Weights of a small GPT-style language model, trained from scratch on English Wikipedia: a variant of Muon for these matrices.
MLP neurons of a small language model. Each row is named by its layer, matrix (up: input weights; down: output weights) and neuron, and shows model dimensions 80-143. Each number is 128 + 24 x the weight over its row's rms, rounded and kept within 0 to 255.
After each neuron's rows, "fires after" lists the tokens most often just before its 100 highest values on Wikipedia text that the model never trained on.

L5.up549 [132 116 159 165  89 132 153 162 112  95 154 147 107 132 142 104 110 111 126 127 112  87 116 151 144 184 111 124 115 102 136 130 112 130 102 134 114 102 150 109 139 180 156 124 138 151 116 149 154 159 170 144 112  73 158 101 125 127 118 119 102 134 128 131]
L5.down549 [115 120 131 173 136 134 158 128 115 122 111 119 150 145 130 134 146 135 137 104 159  81 118 121 123 145 137 145 156 109 154 104 109 178 130 116 151 110 153 130 134 130 113 149 139 121 141 116 115 136 147 126 145 135 130 113 147 129 168 129 165 105 124 110]
fires after: " |", " the", " as", " l", " in", " L"

L8.up617 [133 172 136 147 124 102 153 175 161  64 136  98 126 114  89 104 124 139 106 122 156  85 146 159  99 142 102 162 165 130 125 120 139 120 145 139  99 102 158 123 143 111 161 120 118 121 160  89 128 134 127 122 137 143 120 121 122 117 138 112  90 129 138 146]
L8.down617 [127 137 121 158 121 107 115 115 130 188 129 150 137 115 125 114  84 160 130 134 126 150  98 116 114 158 125  99 110 119 161 141 135 143 109 170 135 151 146 131 103 160 177 132 122 143 153 174  69 132 159 138 125 130 105 103  97 136 170 105 180 114 111 135]
fires after: " v", "ict"

L7.up302 [106 146 172 159 139 160 135 140 112 141 117 128  81 115 150 120 201 136 142 134 128 150 138 151 121 179 154 113 142 128  91 110 172 157 159 133 137 116 128 118  80 100 146 103 123 102  76 142 131  98  96  94 149 129 168 180 130  90 176  80 118 133 117 130]
L7.down302 [125  86 160 139 143 124 146 105 161 158  79 111 161 117 125 129 143  92  84 119 123  89 113 144 131 126 121 110 106 152 111 125 118 159 167  97  91 154 131 127 107 129 156 150 114 183  58 124 141 151  88 142 107 147  98 118 128 168  93  88 135 101 106 143]
fires after: " J", " G", " b", " B", " L", " br"

L7.up456 [161 148 129 113 156 152 125 162 132 121 109 106 122 163 128 109 138  99  88 132 137 150 113 149 118 141 146  79 105 128 128 126 154 119 105 131 132 133 146 136 143 124 120 117 118 143 161 119 129 171  95 138 134  96 169  80 111 143 132 119 103  80 170 120]
L7.down456 [149 167  94 196 134 145 118  95 125 123 120 177 131 142 113 123 106 145 140 143 104 123 130 122 134 157  74 122 126 120 144 121 126 132 134 178 106 148 145  91 171 145 145 119 110 138 160 130 157 135 104 125 140 143  85 138  95 147 107 119 148 122 144 151]
fires after: " l", " L", " st", " al", "r", " cont"

L19.up735 [139 124 155 148 176 151 172 103 173 125 141 128 140 123 144 118 125 157 114 109 105 145 140 124 136 152 158 155 151 114 131 141 116 106 150 120 149 170 102 122 145  98 172 118 168  74 119  78  85 154  78 121  93 108 121 123 138 128 115 131 157 101 123  74]
L19.down735 [129  77 131 150 137 100 109 143 169 152 150 137 106 148 158 120 145 179 148 110  99 100 126 148 107 136 105 115 139 148  95 128 123 126 101 137 128 130 118 151 138 128 140 172 162 131  93 112 108 114  96 132 137  83 135 104 143 117 142 142 140  81  91  97]
fires after: " v", "eb", " b", " B", "b", " V"

L9.up704 [ 89 101 129 100 137 150 148 148 130 127 172 108 131 120 135 135 151 146 186 120 151 117 110 115 122 140 126 166 160 150 138 119 142 154 155 142 127 111  73 142 141 113 122  83 152  83 148 120 138 125  99 104  89  70 162 141 125 126 181  96 128 124 138 113]
L9.down704 [111 119 145 135 113 143 122 140 157 109 112 116 138 110 152 113 144 151 149 100 112 127 147 188 158 122 121 135 162 103  75 119 128 128 100 114 128 123 100 120 145 142 157 121 140 159 112 168 136 177 158 129 110 126  82 146 155 149 144 107 183 149 100 105]
fires after: ".", " B", " the", " b", " S", " sp"

L12.up97 [147 117 122 123 121  98 137 139 123 112 101 138 134 114 162 121 115 129 140 130 143 139 211 150 145 140 132 125 124 145 132 134 156 125 163 165 147 137  99 126  70  90 154  80 145 125 111  89 119 117 110 116 161  60 185 130 117 138 110  78 109 141 155  90]
L12.down97 [155 165 117 135  92 162 141 120 158 110 108 121 173 121 151 136 117 173  98 120 103 103 144 158 112 145 151 136 118  83 142 106 148 107 116 128 129 174 129 159 125 137 141 159 148 131  76 104 103 168 173 120 134 112 108 148 132 121 130 139 124 126 136  87]
fires after: " B", " b", "b", " p"

L9.up597 [124 143 159 121 104 127 117 166 137 177 107 124 102 143 126 146  96  84  90 139 121 131 115 177  97 151 133 138 146 149 141 155  90 112 141 148 140 131 156 159 152 150 153 118 160 136 140 149 135 159 132 112 142  99 171 133 170 114 135 105 127 127 146  98]
L9.down597 [149 104 134 193 136 119 104 152 159 110  94 174 124 145 105 138 145 121 140 104 130 138 122 141 143 130 121 144 109 130 105  72 137 131 118 131 124 148 129 137 109 122 186 121 145 134 117  91 101 161 154 131 158 129  98 166 151 108 118 135  88  96  82 143]
fires after: " L", " l", " S", "a", "er", " cl"

L7.up217 [127 113  84 120 163 123 125 150 154 149 120 102 125 141  96 118 146 161 142 146 119 100 167 152 117 146  85 181 154 100 142 145 162 125 154 169 112 152 145 149 123 134  82 121 109  86 146 107 121 103  98 149 147 144 138 135 107 101 145 127 102 137 141 133]
L7.down217 [151 113 172 119 122  97 154 111 112 142 120 153 143 119 123  91 117  74 155 123 129 116 129 148 146 124 119 148 141 112 113 136 154 152 145 110 105 113 132 121  78 136 122 164 114 120 119  99 122 114 122 156 163 144 148 185 102 160 134 145 132  93 104 122]
fires after: " v", " p", " B", "iv", " the", "-"

L17.up24 [120 136 158 122 122 107 165 166 138 120 139 135 126 103 151 144  95 102  82 114  93  79 115 184  81 154 153 177 126 163 124 121 130 121  90 135 137  97 107 119 164 118 159 136 102  97 150 156 120 116 119 101 138 120 173 142 137 124  94 120 159 130 122 129]
L17.down24 [142 117 115 167 123 132 138  97 115 104 155 143 126 128 135 136  89 110 146 113 111 120  98 138 108 147 134 143 118 131 129 129 142 134 182 137 165 126 128 142 123 154 171 171 181 134  88 113 128 119 142  95 159 145 201  78 156 107 160 168 141 116  80 123]
fires after: " re", " e", " l", "-", " S", " w"